Weights of a small GPT-style language model, trained from scratch on English Wikipedia.
Architecture: rotary positions, tied embeddings, normalized queries and keys, attention and MLP in parallel.
MLP neurons of a small language model. Each row is named by its layer, matrix (down: output weights) and neuron, and shows model dimensions 48-239. Each number is 500 + 40 x the weight over its row's rms, rounded and kept within 0 to 999. Numbers have three digits each. A neuron's up and down rows have the sign that makes its largest values positive.
After each neuron's rows, "raises" lists the tokens whose logits its output raises most directly, leaving later layers aside.

L8.down216:480490481557498477507548486496511477483481487526454467492465494536418516531544431539500584531416482469527480482461501477491469529473478518567494505416438492531487460607473504527471557471428506477485503502551482514484443497510422507505576512522494491473520499444472459498477545503495480498531504500473576484532456539592603428479466434464517524494491464497503505554450536528520523483488460496503624495468500500471461470494457438441473519449509478506535525527473502537459583500596462515512515493545511469474579478508495588487598498489445506584568495505544535479491507493527538492
raises: "els", "elled", "he", "duct", "elling"

L6.down143:505515523479565546482487612488487424556435466426481483466441450480478478485524513490532494457528551471444535489578409525466508500483533564418467524416587529539498501505425504502550517491514522522531502478518474474483587448551513539565504491561533501511567466492574549547543505548536485424509538449510481469429443533511582533506597533471445481485518454531526502516475547474531592478482519442480507445455472517455478488563495460545495524511557489462501549525449510500511468482523563527460477549497488495529467446488445562502515509500538442513554517537517551531439441475526476536
raises: "ne", "ola", "oles", "les", "cle"

L8.down523:513463568522489543536542452480525549480457526435409470495540546510426419474540496572443483474474567489501505522487528516536467530555475523450480531585471466514441552543500472545508517511492477518545521476466613553460496463542479506461490476509466518480512524543487427468478549471489506536469455513517499471509495564512554503518500470470473455491511505534484496545549484447515508472534443466520431558442375465516557488512521430726515516522483506516594501503517477533504506476580458409473498469501537502451509551476550510438449502548464514487479524529514468523518500528504528554
raises: ")", "]", ").", "),", ");"

L6.down16:481494509579513508498507430439518543493425591489475514574419516519484505543529426466478504429505478584527455528487462472485595534502527539568571478480456481430529496479442501488563477498500529464504562456466507489530452493455465513444475471499451443532523564476511544503563495503511532487546541545450505524529493474526448426505555551488503504512459522525541467508493509511453464522457459527505488506523529518571526443571471426467501454432513516566502503451543384552446498548481476447493451515505439559515488553456545463540470499536479446537466468551497463551495479496433512441
raises: "g", "gy", "gen", "ge", "leg"

L8.down564:482532480479595469464472393524411473496543554483534484496498470476445461559526438480563470539496537481490539485453539590479448503476489466440602503520506540485461518454490494524503468518495497428490501449502529490458491508491471459474533485490481484510511540487504451444503552515494554497510491519434488526487412484538459487550507464506490457459470480465549505444498468498436501517424509491531535499493479510536438495493482592704453566494571460535468510525455498497531481513460495542551496532543513457535519474505544528531551458572588530513496524471520431507544478498487434491
raises: "an", "ans", "al", "als", "os"

L8.down71:546490479467483533465482491509519430452547536419519442418551523533511472486486487517454485545436480537504488536503492498500559524454479486514462500547543504524555494663492540530603471488501467450575491486489466547458497489465443475514484556520493452464516531477499449428524523453464509466517535575447483504539551509497581493496500481511478429518487559521501539455433519478436527466552500511549538506490529479456485510502488509725506501492549538511451491539484499468517467507541466501449529600475490429495467481488467445476535535445506463478535512469446493531511487440521500494
raises: "wards", "ver", "to", "cess", "te"

L8.down501:445524531473474499461552450480495561433519449465481472557538490525489434462489559531453491544487533474517485504464487581513493619510437479467440496533465496554492490504507494573421454506409482440554474514476519462438496464599473473472472460543495509513519516529492437497476527507484521511516513511547587502556547592464468497554483520505540483518467471517539491483503510468469448475499431512586435521485501520500503450455520582659456442493434445591531521490533519620527489465537486432405494497560462487459501560452449478485507481588501554529480539495490502453493609535511472526
raises: ")", "),", ");", ").", "):"

L4.down416:495470548545448501484436514520511517498543486531511571492518436488536472537420492479497430489470502508523476541538531511476555511534464548477551491494541525384459525523478479470511511530530507525481506488470471562499534448496491526498495505428529519524500540555541440439488521508533457429472426506447527527525471460541449467520537502526469490528587497488469450559573504566595476579518514495543540537540470470508542502438510498492448464519578549486472495484457519466491486455440529507521519434470482469532546517506544442518431516443495473419505444541534482550480422532519515489
raises: "\n", " However", " There", " This", " While"